Part of a small language model's weights: width 384, no biases in attention or MLP.
MLP neurons of a small language model. Each row is named by its layer, matrix (gate and up: input weights; down: output weights) and neuron, and shows model dimensions 64-159. Each number is 128 + 32 x the weight over its row's rms, rounded and kept within 0 to 255. Numbers have three digits each. A neuron's up and down rows have the sign that makes its largest values positive.
After each neuron's rows, "fires after" lists the tokens most often just before its 100 highest values on Wikipedia text that the model never trained on.

L5.gate794:154156129082087127147049209138091087175090156148129245161089118086139116088173091067156139124103125091102117161173133137109152201137118099123127138087130147152120161130135125080117171132189153114115129138150144128136112168108076113158092082138114175106114195104159169100110116128113125137
L5.up794:130138054114113120118044148168056095113137104189073124198160066183175149183181113131095091096157110128149153091130112176115123154137138207062124117101137121152112084107102106194070127136109171113100113181135143124174133187094170075119170116111160136081145127109157223113093163087129057141
L5.down794:134070146139107130116150113156149079194154112094115164194181084125163130147123119128138147171084112073117118059174163160178118153078155188090075109207090146187128145133126177147157109120078138171156111091134084136159154111097114167138110112100094112070075112108119111071138126129123091124
fires after: "0", "1", "82", "/A", "2", "3"

L11.gate814:133130159077147127117136186140065128128133128168139137132176115135122095109089155108144088151109132131156113149104115121113078189106131116137136094124161045148131161158137184151139080165156065130087137172084148176109132061117088093100089131100090121123102147119129155184114164148087133117
L11.up814:143110093146105157132152181170062117101116089124116124162075112164158126151111126159151137103123101152133094127113083128129202166147129124145137171176236086137157112146167123096113172183086071168165137169164090109106099202177089181095121125174168114092182158103128109119106147189114174098
L11.down814:108139185181136141167173180145156092091152160108104109102163121122142091092110143096158074135113164171150153161134105107128086163149125146107185123186186116177143117144097160145119146112135082094136143122158114108101122127112111104113102087159112139114148134062143112191116084137133127037
fires after: " ", "|", "–"

L7.gate339:126065177111131149053128133112118056122154125118136092176092140120122149091196114093132169095088115111194151103129128142184119124061083135091105120161096122144139135130104075113103120140102113160116094173083113106155116122115087117117134127207159130129079119173138069086135173130116102100
L7.up339:063137134146134142176135091124152164121099144118122160167211147118114184152141153148094155185119134087116126121049131099095133182107139079139143102122139111162169117054084180149136136115123137128156183154112132143138088135108070042071097084084106080116134109089073169097089048170140125174
L7.down339:091122172132120148135125142143117130200159118124167132114091116148099144145155068141115091148130198133109152088126106161130158138112122108090144120139203166145100142142125117159142161112144094078136142158189156163116142112139096159136074026130124126103121096159156167134084155189158124154
fires after: " ", " X", " +", " R", " C"

L7.gate354:069100104122114145116157120069128063126134123094128093170139122090118158098172144179164115113096111106090156145138075149157107107157183150082143111106111146142151154133095175180111194119149106119101087122146148129172071143108116144124133170107165099137190109111114139194170159156135157120
L7.up354:137136143077139146165141148220146042087095085119157172165089089111152122174057166156187133143175128136106147133158122110082161104104185123091162070126131127125163114101141142090093137154140181152064161128151180174122105126120135095102154078064123191101153103143107154128148129113149133129
L7.down354:120122101066124119148078123073169115146143146117096117202157182137105130125173151152131114181159123097127080115107079090120150122173170132144120160146156098137129155130113164111139169139143089154125177129101099132126117093175162156189111079130187137159122062082195134194098112117109124063
fires after: " ", "0", ";", "%", ")", "4"

L5.gate357:087078080068191144095130116159139040139133121102144119133130106187180117115124193035151179091136139112118076105125114120213184153077128153075115138120131099156165135191110161115108141081096181137122142147107131183103116132126124105079122095124159173109206141092084136113154089121105123101
L5.up357:087140099135104165078113104101126101156126130118105122136113149125120123143124120023073100115153110077146118119145124126144160173130174124066100155095098063147161170157097123158138139148120136188088130122142142112122105158126139082121186140146192133164139147126156110086139122118162044130
L5.down357:060070168102124096092091159113086082112105125119058161127138117171117153141098136155105156065085145134096082069131174151101095161121125157049187129102168157098136189121169150123102129081134116127100057129150133119155136103107102090139074137180165122120101183073071081125165109109137128198
fires after: "1", " ", "2", "E", " O"

L11.gate142:092075146139161112103153135157094153118056118174135135139132053130146069144130175138187088187102196070176147118117146098119211152085104127138138142168100168151161153143133127148154189145172089175068145147131132136134048076120186179162123141112133141129140158110119075156146130082077158148
L11.up142:151057082090099124074153126177141121160107061186114096192069144158106088182159084142160153144120149153172110145113126144119103089112182073121160175128168097146137149145107116180149096151095078158140105203138126120142209090169138055104136103144121127128133169140084108138079104177191091180
L11.down142:137141110156093115097124078149113097122120109136147146108114110149129090126096120110166147138167179102126128129074059157105051088146130108157162098133099144149154170140131113186110158132140106113087125126103115047103089139205151105108144132086145185110113113104065149165111118117187122094
fires after: "–", " ", "200", "174", "196", "202"

L8.gate981:137109094156131164072079169152148126136154092111156150181094110186088110139149132097193142119142117166186111165160128075152110123130110129105133177092103119144125120132142095172124085158102154146134115225174128094168137126106099096108095131101147088110112061157192143132161140112079116101
L8.up981:141055092172140126102144147121118103122127135170147186060133154074084112150155135137076107127134160108131118077166100106177178131129186118123140160147107170142099097110144102114064116094162118148148130102085088145109082221129127141119163092092125101111072108128132129173136098066136232144
L8.down981:148163099113152158139101126112110092182143125168108120116126099099136127166113164135121169114141077119168149132143087073143165100127150163109109123116099110147102094130152076119121143138153117112159176190156068109120162100095129099123114112113141115136111175113093142136133102130103196195
fires after: " |"

L11.gate371:101072082101150192130152109088144098130144151110156163132111175148138122104095190114112097152100193108135166104119156072133154105153116083194124145133104121143134162136161120096151176138177117157128099113158156128105145128126098130089145158154173131130118159106175162128154115158131128107
L11.up371:141164145126135135104172085109106154141111169111157141139134121077163125180153152156055075087170088177077101147076095183125137081070122144112104105162134111139195163121113149130132143198121122127138136133111168096149126115072148136122098106163160120125040205061105164138130100148093152175
L11.down371:114118116174145075101151147096061137077132159147179076150140176153124105173146208125050132090222087119104117181115154148135081117075136077119146156144084202130144141168170135154164154125148132123073125112107146107191118149102071171107134108131127129087127114078141085099201130138131049125
fires after: "|", " ", " (", " |", "8", "5"

L8.gate749:085119151131131087093133127098153101123166158138122088155095134073118106117178081171151118068065134067105189167184099138103158099101073126095150129112117139134148179125149168133158104119169172143140141155211075087136081079222068156164105150111137080147139130160158095118160119172091158177
L8.up749:115191115079128123124131108114134090103138167078137096152128165129136116112132182090207175159136126122073151143124134147115095061157132127158130063121097137132145121165110113091169144167153105126130100137085099091022095144131136207070132110124119146120147063147154115142082162063109155125
L8.down749:104173092122130141163132093140146124151160091094090153187133156111215207123147147143139113140116152128129180087173171152164121093104089128092131145079151164148103174170122120145161124145144115143134124141136149100107090103145078108112085169123130093094126150165125205113111129085123143185
fires after: " |", " (", ".", " +", "2"

L8.gate1428:146084132142084128132076159158162091068171146099152229128078133082089114077177111129120104082127136175114202067097120087141099163150108091108100083125118136069124191099093122145213104098048147143136159110126138169106102179133113112098117115136082075085095176162165173156116122118178203144
L8.up1428:133159152137101160118066151155063102148147161128176106190115126097099124174059093193148148116165159120114152183078064104115124076120126081132142048091127135148143153099146117137104117137139122151173110124135134148152160072118133137084118180102162174137151111099108110150158196162122153162
L8.down1428:120152083151178094210094124129098107158130139154139157148082116126109140180102157129146145126107144098173073140118128086088167090151147173129147084144154142143070142162149130109106088177140149108180129020114164078132159094107132129132085105138094107144156131143114173155140179096118161079
fires after: " |", " by", " —", ",", "4", "5"

L5.gate860:155114095132124142108115136143131126117190147094138144123102169113132127154113165104092102166113085142115143143106146097094145131096091051112125163167120073069121118105128111119110168087163100198089145142168145136103149118091091081100200124077121166134088188084086142087152066135040190125
L5.up860:124101132179084125170087114143142137131170070098107115100129168164087092134125140149128099102106144096083132166060085130167130131090139126091044142166118138129150127115145089116097098124220105102105122130142159118131168120117066105141158203136091146141119112106062153111080148145090093076
L5.down860:112131134108216183133123098126139173096084138127157087135200198130142184246156114143171095148141113085145171133092098171101132144135190149147163131130167139178143111179088081127147183097144099117119098173134118133143102139126112150225131112118153113118136084143100207173168136099188101161
fires after: " ", " (", "/"

L5.gate645:085099151179109119057147092117120108076087130142069178126132104103151164096132141115068118136037135177143094177156120131122119162171188165147105165151105151099089150138095140163086119112108098123119099112169146140173137073119171141104098097145140136113112098088119151093129077140108130170
L5.up645:107102079119112112204152088166142125097103133113149180157134087160145107162142130131134114158167191113171126191207105142159138130122101152124112185059101155152101161070136184152094129086189187127174120134133129085133111175135112149157144122162091122093060113142102151163170122190120110116
L5.down645:123173110124154179067064126146107086149157065151123078139115156092079111145123175124096150083166090128161159086118112118066145125128136080129170089077134080071173117141081083117125118056157118176103137145094135146158168136120117137088167110062141154114115148075141135107114166075109131176
fires after: "200", "199", "201", " the", "202", "198"

L8.gate733:110154097097140115128159125186149146131047106175128129136146120125114126100105134139145075158099056126115140172109101116144128096165122121160147222073114147139144133115170108127143094129132104093100151081098152151115091124074116076091146111151159083132124134118161179135127115094185111106
L8.up733:138125084121150144135130140107185187097148100080161141101124114161176144119120119164100124161115142177101133063117107162177146121131131094176135120160107118135102126098137152133118094096135160186106212048142112115070117067098187119095150134107140113147132158170088075076143172119066160166
L8.down733:117173170083151125116089126163133113207133075163098082159067214112050163141158099085142147108149157117100126149160111108115158119152142115089086148164185157151096123071142098134132078081105070116173105221146126170141121131178137109141101080131117139107117154154113185091063095125164138103
fires after: "–", "202", " ", "201"

L8.gate180:102139090162101120116151097094099115100112159112138135143107121157107118168124197120157178117039072114140135135131153095192123089127129100139136189119113159137049131147096130153132165137103117119086118140105083098101103092134136058087156136155124143133158138099123191172102095111113101081
L8.up180:124056134131108100172136115117105111121109140135118116107110130135178039119127082162078106219133104157152095097141093107120079158113109171084131120203117096166154110162165148116124140183163159124112131123166190182123141112120079185144130156084095195092095167182126062143133114167104127185
L8.down180:101119062112121180087114131100107130162111087118122136163102123045088106204159141126097122108118149131128161123136148136123137123133119066148144132110116150138105113125111090082148124063147071103118111082182144104102121124049105042112135086116112173110136164136102177125113126164099167118
fires after: " ", "201", "\n", "199"

L8.gate442:106151109128169140142091127174135127141035157165110145130124100129128126148147168121124156215094133154127079163104124132141141118144096124176153087138150095133195143127134103132151113101129121140090139129074127215133094159131152152071078156085152103117171114139122214121151153196128133099
L8.up442:075209093116177132125084177140107161183128180164075138155134123099167171126201112137165190125109110122127087106161133141063067147084140085128110131098156111104097160143165107143141049093048148207155119188160159147076134102142122125126118168134160161110146154091138139082179118129065154116
L8.down442:183179136157096106141137087094129114080125145110171156192161094152119105134162115089070118110152143141074106090116061088095104161100109185159178116123159107128141101125124158129174078122151084079076110109164129101154096128184097155121196085174072101132143121182144068179066125072134098123
fires after: " ", ".", " Fra", " $", "-A"

L7.gate771:089131146115110138128100152166141158140148146140137176125169129156083140130099146116135170127124087133129191135085074098142084087151118193116164126113198083099157132143112138082095129085175117164067144127180137128148102137096143130075098132181146116064159203131114131134129119170129133108
L7.up771:073120079178121101146127125174124171144125114119105149145110155096195149134104161085098127110116066162131165097129141215170148133135171087102107122223191119164097141202144171108129112146136077179171138119101132145106075148123175162115074086152136147134106118172088183093141180110061164132
L7.down771:089136100196222114152184128132112132182138134186121151110134133190144132109117079099096144162155117131160198146149176077133170132108092090175167173131175115179120136124190129102168181112149075050103152128122073153143163136187127089117165124123169140130111166140117136144112219149114139115
fires after: " ", ".", " L", "-", "|", " |"

L5.gate837:148160128118104176143159132096125083135137136143107141105128138172157106156107153154092104122124078162109121125156086129182097167137128155148174116217129140091100152173154132070105098196134111179147084156123130158114143174126115169091115147159131153177182109159156171078107160167083143152
L5.up837:153143095094153174160130232206119114108156117071078117122119170086091101180142153191136058143131116171138109107098153110097097126164133146097135145159107109115161087123157120100105114135088110095166148116101153166084147092098129138138114149169096178148107155104094174125120141103208128119
L5.down837:108073086116104101156179103137101133157120133125177112159105152127156155072182144126206195141119127101138116108140162140113186107136095090110081183098148147066108167125041151108142126126177162154072143110122095158137129076119127075146137141139076128187113105118132088192121093146097134112
fires after: "201", "199", "202"

L11.gate1079:147090165044101104142122130126084114152063151164154072159160125139125100101083142088111185085116106107075111133128121135141143136088125144172102171132194130123114089121059142139145221089107164160145103102087148154142144101143152078161145149188161175143147164158127161155110140163090105152
L11.up1079:096085135111133142130179112082181158121176127140127095128145191115131082177160132111204151096113124114157097108127131120145112162117076073132161131104137139100199204145129069130141095118068117116129115143122104112131106119182108090081121068155135099167156095140167120077099128170096120101
L11.down1079:155134156215095090132143110145112145153118099213120151063169081174115152145131064154165160138120150118146120125158114089133143156121089139188090082134075189133078152071110110141160059095152150104140120084120069145122158130129213102067101144111148132137145105077146184156150136092161077135
fires after: " ", "."

L5.gate418:184076150116147141092106139116130109175134146100121089113192170101077131086136135109116175092058122104136145148071089086197126082098072147135124104123115130152156129077135150162111096131138127143090072172067117119166055070096132061159125149115097101085113125111080039148160124153141194137
L5.up418:126117087136144122138112123190100065150069083184113153143110084176124131157065122212139093110145094084191156122142105130129102094145134105194111153136093180060142128194111122151152116107139114168195113170067152156126087123129160092124141112060066149091150139115146135091092086171141137097
L5.down418:128174116163120086173176131099113098126126176175180084117034124141110130175169133104124056166095060144112120124107079127177195169136145090153150155160127110146143127174182139049101118137128114105134114143179086106170167104174098210102119105097113164108125081115178148125131159142119098113
fires after: " ", " (", "×"

L7.gate1148:098157161131169100139074155130107152174131110081073135090136125115169127109145161117131113105114196139115071134157103086093132148130108152209160157108075173121119116104154171125114151101159152082103175116103114144139178128158116097135059153115111168055175060080106160139106117092103148161
L7.up1148:127139215200121130101114129132103156151166114116159123168020112147105110148125133170163194138060096140131116060135090115064128139116138144126104160159105146087072145098133139143100189113120097177162136126152126149175092181076122127140098143100124116137114160144121125073153148139082102125
L7.down1148:106161109069120092182088098138081101174123113082080127118171098131174119152115180082125087122108140138067130147084177061174166113099095104141155095140120132184144145136157104143147080164085111056121134162147096178117128132121118104096173101124128161106193082146090169161141106143129087096
fires after: ".", ":"

L5.gate352:192121123083114096135097130145123048124129115067136127155152150079128084148144122107200145093127169107121181146106111122099125119098119171138161152078102149139155167136157103057112119124130144111114077131051128089113076056161118114122097123132118142110105097164153169162130099165089095106
L5.up352:091077112123114126082116141176150120151184162119091159145174098129069162111117135093146179124134111179211144130118175165126080071089102105101156125084136070126139200120163062121153134210084106102108112096082128124123141122061155097126131074104173119171169178144154052128146112182168117142
L5.down352:156121090121116147089087090124119101100078118097163113182155133112142155170091082096079162147113140091148172083134214119144129122149105142123125127129116114109128134173111112105166131171109199145064167113173095151187128159108162142151131159111109151105100179085164145090136122136087105182
fires after: " ", "-L", " Gl", " H", "GS", "H"

L11.gate764:105129154174113097086161118148117118190152107146143142125140093097131109166102154147117162109184142081093137121107125086166151198167160109123161074157135154120152143210125154061149073095128128107168119102135120150142119099084061131137123103145153156189143124052199101172117137152154143130
L11.up764:167169153070180145112149079150117128077052146121134150118112055095154149129135152071090106105088076097089125164122176095040144060081119087177067091116090124162128094181171079167149131142126153130097054122152107162170159173121159173094144105109116169107085172133126129108077143108171115083
L11.down764:177116122095170099136139128158146135109173128114132140125144112167201155145124129133155130121117152125136083101161110157154226128164079148116114111123126082130191188147139091137130136088089143133113156137162126133124158101198098055130155139101068095059145082133127069115100087107122090129
fires after: " ", "–", " Mc", "er"

L5.gate965:137118083091156094108104102114114127128184147163180128075139127131149091135139193121113093150136090106168100095146130076186160149072120092196113104138186108121078162143148150134103109161161133125136105155137159086118124214101101111125174194109149144134105105167172163146204116114130115188
L5.up965:131156075121113143124126117143158133158113189112125108125145133129094130127188156140140146101138067058156106118128128048093076137162092140136163166066126186088161126092177156175060160187157162139093144141098143134114129172130174173132175159096150103060077158072080136172104123089170082167
L5.down965:095159136121106068127131161141071121187114094213093161149176155159088133095172175130115148160165162085180136168101163030137093148138104146134136114139120219173116116133146111164099079146165129137156117130150102152106115119141158089075176190127109120139110103147139152156128114144082093222
fires after: " ", "201", "198", "200"

L7.gate210:122132101104137117131123169164098120133074113123186157121114139104141151079166091097146144126167133080116113141115177112110160162101149106207114131097131174113139165149117170131132188112138120047087110144120125139112139147159127135071088152112168143111118153073154138107165143161093139146
L7.up210:124173125147060083119157145134158175136140141134123147131069155125128177168159142086219135110135125185155077120125097153132209156131106130146141146145103140115131125075149129164117122124077111134174151243153146034149157111094137090158093140200120083147114136168112102158133079151072115143
L7.down210:088172171138148084176131146104116104181155109120145136129126093201147083122084086125135096165162178138101138127127115164126118177155147155129141134079123127157048135099168119110138111119132106100124130132121088172108187163170134130165128120162144135125119084127086132107164128070181113084
fires after: ".", "–", ":"

L5.gate232:122152121129099117136086094053076115097124193093081151110152136095145057124118116128134080174096103104158183115163122117088091143157097091060155130155159128134142089162089096109117166148147119143171156169186166082151159152121146128119146081149118154140096149097051173101090124117129096112
L5.up232:141104181112082142123103143150088081169137166115163167097149089018176089096121160185173057119157079099103151114132189142154144087093108156063171150141198150146081160104098102111180159147170125107171140130094161114169189193122072154122105088212093167075119149092097079121131113144156114127
L5.down232:127175187130179110118154165095193162109080153108127105147112113160148138097141092095105091123076087107129087074147077101117107167127033142153075188157140148194101064119090123095112153164116124128225152124116122168149096132131129095148160118095124089173168106129173168122125087073142161120
fires after: ",", " the", " in", " of", " and", " ("

L8.gate1490:109133095085154114089119169146143095165130072161157173094134120100151059138137148183183154185092115123151112113117111138148152037123144113141123135161133098111144134094077138190153130191205146114141143142132169121185033177087110155078144156129185111047098164118060153151174161122137130171
L8.up1490:079128083132078110087154101182074094071099134139148077094174103162149112066117123100146124121173149087139146104148164126150096132097170135138101125092154105175027111138141121150098130138138113091220134076088139132066099152147125090150165160165084098133101104151078127092119173136124106094
L8.down1490:199090105082149134134153158110094176086160079109146094129095131187151104103182174070104134129141131149189130108156141071138107107087166167177160165124103083100124097151123121161177126132104106135099152079102072156130107143080122124121161133143135101053098189100127098181108149124144075108
fires after: " ", "–"

L5.gate1212:138102181094132154065083116099137081175097149105152157061088190138157169158135122175126159114129132089110118104088153187185023197093174150150136079103118169158122177087095078160094128140146099135122085152165122123135167116107134118146148127201139110131069151116131115146131122147074121160
L5.up1212:158085164139159121059124137150184157150106100147106106147086086096158115087135069210145130108151076162130152118138129137120138088141176116148076118150150114119128140149072135150093138128112155135147172151063161183156153142139134103065138182134143136118095137100091164176125162155171121129
L5.down1212:133199065103138012168197140148098067133083128098138135124087142116127135185074123169158142148158134124142125112065087093159179122188131152160114162080122167166127111098189097134130131148183133100060133120101169127165101149193119114129053116113068177094099152112139105137150092163087070130
fires after: " ", ",", " by", "."

L8.gate1476:072145116108129100120113186106171106155097106123138139161113125129087106098157066087138097093148169172113173118145130144160139167098139132205111201134128138140121197097134128179152139120126132163170148141178102170165119111150142122117117113134102090137146092134177162138177165110123121077
L8.up1476:101077163109099136145153092122101155125121141152142139137142145124120185137144177115141108129097123084158147093131156176171126086100185109130123088132147199118129096130120120120157047142155095116176242109165154136130102146101117131113133137150075110161096134166167108111086156101140136147
L8.down1476:114067141070143165116151110115147105128123120097112081130112134055052087192171141130121115173206085096109110165134112184127117186133076132051146119109147093114088147124110152135129077125143091141149125064173117059143142112099113096126146088104106153081137132113193138153092089147192103151
fires after: ".", " |", " Serie", " Ec"

L8.gate699:147110149160119171108137117073139116131105156153147141088138103105120107088094151088197112184094120103144134104157121139127105098116119127135144119143146111122141137094106168151177223132168140197125194080119147180100080137149152172157141150174146090123132144149062152171203166096160166119
L8.up699:112111116142129095087177139104161103098138114065087150095097148123166098143098124134087135099132132165109117138119140157173174144154193088189091143166147104146158131115118132180138137145061132167084103128109143119126116169104087167164160137176130140120118149175081174121142142182092137156
L8.down699:084160137137127086071152091157166099098138102150179114125151122097142086121148115147108093141077078130116144109150159105133137134123107153112123173119140156179172146150124097186145166104155112200037158096092098153086094124121125095154171179109113151128112144161104143138044103139109214192
fires after: " "

L8.gate241:127112154122088124098147105141171100107150144134100175130178110125111208220079132175143152151091128134181046143110151067110153150143124144154147168136071127123138106095135078145061110173089144193144138113169113052082119128147141136166162180151112093128086203073085137183133125143098178174
L8.up241:115140111159113117121097173095141081121140115109103099099147105090094085189132205139073039132132122145089101121085159112105140067155094132125136087116113080106162199133130183117145115125093164078152068137122110112157147182080145130123096102153123112139124147124145077140086129109115137138
L8.down241:144096150114074110113094089106085090091122106163080122074176111121146114123159137131155127164134119147152154106140083118147168145107092110103104151153102122109133141125053145101146033132098153176123150152118138134091150077142171046104132119201093136153125189146094119162161173133115125116
fires after: " ", " ("

L8.gate1133:115087088139128185142133160164154101132143119134109133120163183165063139157175140083161176139139124133082131088076102125083161137108162205121079149088148151151162093148107065175134150150101153160148104166158106153159099135059119138137117082156119118098099125125166157148143088106091102124
L8.up1133:187193112095109089155074150141052120125117150201094095144120149100119173166129170157162144139086093114146155133100196103081145081175121137161111155062081086189099124192169158139151132137127150119159081161145101152124150150096132050123097157120106124103193125141115158077139105171144013152
L8.down1133:133105166159090099170139131122172148078162188063111159159114100112106106085155114146097113175140160112137129108063173163171097142085065135149190127113092107146144148085107164162129113157151171105098050014148174144122135157120101149141132122159137115150114128131148079080160159159134072104
fires after: " ", " ("

L8.gate255:071119138082100147159119139116137091146178133087158152149147145107151120076110090138128138132145097119168097157124192107108110075117114073099129180040145144119138126134174085077152086116090135133087157122142120131108127114150100112140056092189160121096152114120148164124074117138133130145
L8.up255:195134144132128147122172168169153109141151138096166124074117121111160100091129176102106183087115116154120136129120112096168132097061163112146156056078096162169156182101122141077122129119143107124200155157079140120149137150105129085159166065157148097113133128090175161141087131064169201144
L8.down255:089106150098183111142146119119157127125094166161127123162095133104121127184131118154159083169115133135171113101127134136090142143112106152077161122123119092116145116133087066131174119151061136154164129147133128169169126125088169132152107099097135102158128148132112098143123109110146143114
fires after: ".", " \"", " (", "×", "%", " |"

L8.gate610:136081079134116152092103106154146064088116113108138131151150135140109079146115176091076125090117108133134071097147124097102102120081115109128102136144136104204117069152113160167133135146084089130123060145149162115181074146123152142170091188153145111136170174091172103138178163183100116120
L8.up610:119094125109137185090162142095132100129120120130151174077088093094159089119210064135118115175125070151169175099193146087065121121095108138071137125080137134126170186188121128143056151142170183135070118175159161087151164152094111101106113012120140133179104079127173115131147040180158168077
L8.down610:110084127141096167087126123074174148150137110141176144125096110092152080081130129146152118184128095097164100059206126110108070076124127179179128083107126104080117104145110122137149083138161106132189116168160156073115140086111144141147121100111192134090178129124130105156115162135153134141
fires after: " |", " N", "N"

L8.gate1377:144114134150133127115166113130179139109109136139139144085172123111123144142104090088150132110144182145137088200124131062114141103151069127161157125098070182117086152155152136110176128053146100161125105093130088152108109112120139136157104151137165123139072101081131070196156082106155136118
L8.up1377:149104155128128102141123201121132069097081086103142125152125097098156141177105110094172148160109155179166168122141120120143118072192066119162093067106119130115156135128083101115112149132113143133182150071134151199133092097165160158140094132077159203120095081172135134116092136166166148129
L8.down1377:112116149102092125149139128113137059112072115152118144077179113108101166153176123171155143091127137120163136132152142169123137131158149102124154206114141136166107159180177108171136178079159059150111139031144082187120110145156149161172134209120106106086162115105087154072091104175105071118
fires after: " ", " DA"

L8.gate202:105146095145135129057122123120129060092144121110159129083152083148128065152177127089132153092157120135138130161126069079101115098127144179099099121115125137163126116129127098175147096225136193119107127168137086111161131074153069131123151225136129100091109102127119100148121083093117112115
L8.up202:096110111067118095154090176145142080128105177141106112124120164075159162110112208186122154168127114103095109136168131113132081100148138142125123075083146041167144129163162078071174159119107113063122138082115111134091146168120149121162133073110104103077197083142153114094116130142094105120
L8.down202:131117140090086139104128102173126113082165135120140152161120127076125105086156152149093105187120105093206136124129160162098057105087148124178176076138136142152102119103120110115113107201118162085178134110106114191147083113085086162138127109102114136045118173126168051128151155147127111146
fires after: " ", " |", " ("

L11.gate308:155125120143112200128130190083131150092151144079157183106136163079086146152129126111123122142135109160129164080168154096091120179185130108063121162136188109143134138117120133197122142129123207135171125102137110175124158121126167107100137141080159086180177091127123095154129177102151138126
L11.up308:100159139111123108149138150133063101117176097145189117129133101112108135063152101127133163043165099177130149146116138153127148086108131102097145107060149097127084129118164097106114062160117124164079114164165169138109116040121070112120120049135083153097119155160156078112133183143182092135
L11.down308:103126143150150149154137197095123153132152097150105154096049163165099099165141090118091100142108111099132106111123154219136107092149122121132085120150127130129137087176165099126090125099135097090141067058112133125196116066129126136088135120152022103066172129124138145144155142145081116136
fires after: " the", ",", " The"

L8.gate148:131122115148185108091127150131165085161115117098088147156143166109080095098135081107112141080057106100145154146122152083192107114150123077150097145118126120180122127159127081105143154110120144130147128168081152162143069117141151170105147112183116085101061146141161139174157122148111131126
L8.up148:160114180088092127123091150148105099119108138100175145131117121177099141168146105116123178126103135087157164179125102182105082075113189178174155095178055083091105105103059155096195109120108159114135116131109144143126146118080103164148122127137175115043090121172121163164164136103092104084
L8.down148:114077138099094090120168173134139068189187099107087167174162162171041160123183076082101201159095183103120182161166092049178099089171145074154122210107121081122113182134122179092158132101138111130124166097180094166136094146145151153124125131100181142124114099127093095122164155141082102104
fires after: " ", " /", " ("

L5.gate1387:150129114197089160161101108173078111107124157087115151072141138123176105119095142146051101129095110100161033141105174132109107062106107145148133114164119078140119126086093122137137160173136182166107153120107116137101069155142117131142136179085115060144099151101094130158146130145143168150
L5.up1387:097114171148184154137073126162099151152126122137117178070111136083092115205108137102099114089140064184086123131089064167084118108041163117130083106158160087120130163138179121159147123123097093138107129117113105066142108153109071165140082161142162114160141112104109155112170149165103184111
L5.down1387:099114128107157117129092076157163140153166139121163101060134166127090094224106102159123156081091124124103150157101088154143134091102101097088195131170104116085154176068172160059104163133157105116069083176146127077082102137163110121130168093138176106145148116163106144113124197062112136123
fires after: " ", " hitting"

L5.gate302:147110106171099145097064118130069030089141110181104137133060087096079179152140129149146137091157092090119136136155120121104070178133118089123134121144142055168149159189124141108139145184130081179151165163166160168105136164074150140099126142153097115095136122145102130148181128150107118144
L5.up302:093098130164086162087146184179099102167184206126169097132111140101127109129145186135184158121105136146177127113185142150101058089155083143132068126105172090127108130163119093152084119105161105091131136104160187133157121131126061143166083130154151052114156117088142113099147133105146081112
L5.down302:130115049165146113124164179092134143130127147090137107101136166094141109153157090140186155081127076096074139071128100134157094132100072202113114122121227117195144094064158082067136155167106144102169128095141117142153048118116137140129102111133122122184195105137149087154178136098177091091
fires after: " ", ",", " of", " for"

L7.gate35:151070098178052145071102118072135089142124130126143157152087133151142181111189123106091102126138152105167137093066081079190081091154095104070200190126151084141109096092096116088152125167105105193113123111147103112124134101132103093109124184148150154182068117184128132154149170096146177112
L7.up35:091071137167061111107134147123172088134118096069140223081132117125094098113147061139149066092160144093177092129075140088091127171114163229136099116195120173125071162111133095163058148105171134139181132112161116151159136181113147132106140063144124125146077164152149107160090129210126121109
L7.down35:157145063163111141163155071090150129105163061139146084142176078107106097203208128113134162145134046110167117158100077148147190161137104197157113193129084095139162085090139107107135113081132124145080098145130064120125147131098201097164132109131178092147126107160110171138145076086148101096
fires after: ",", " /", " May", " September", " November", " |"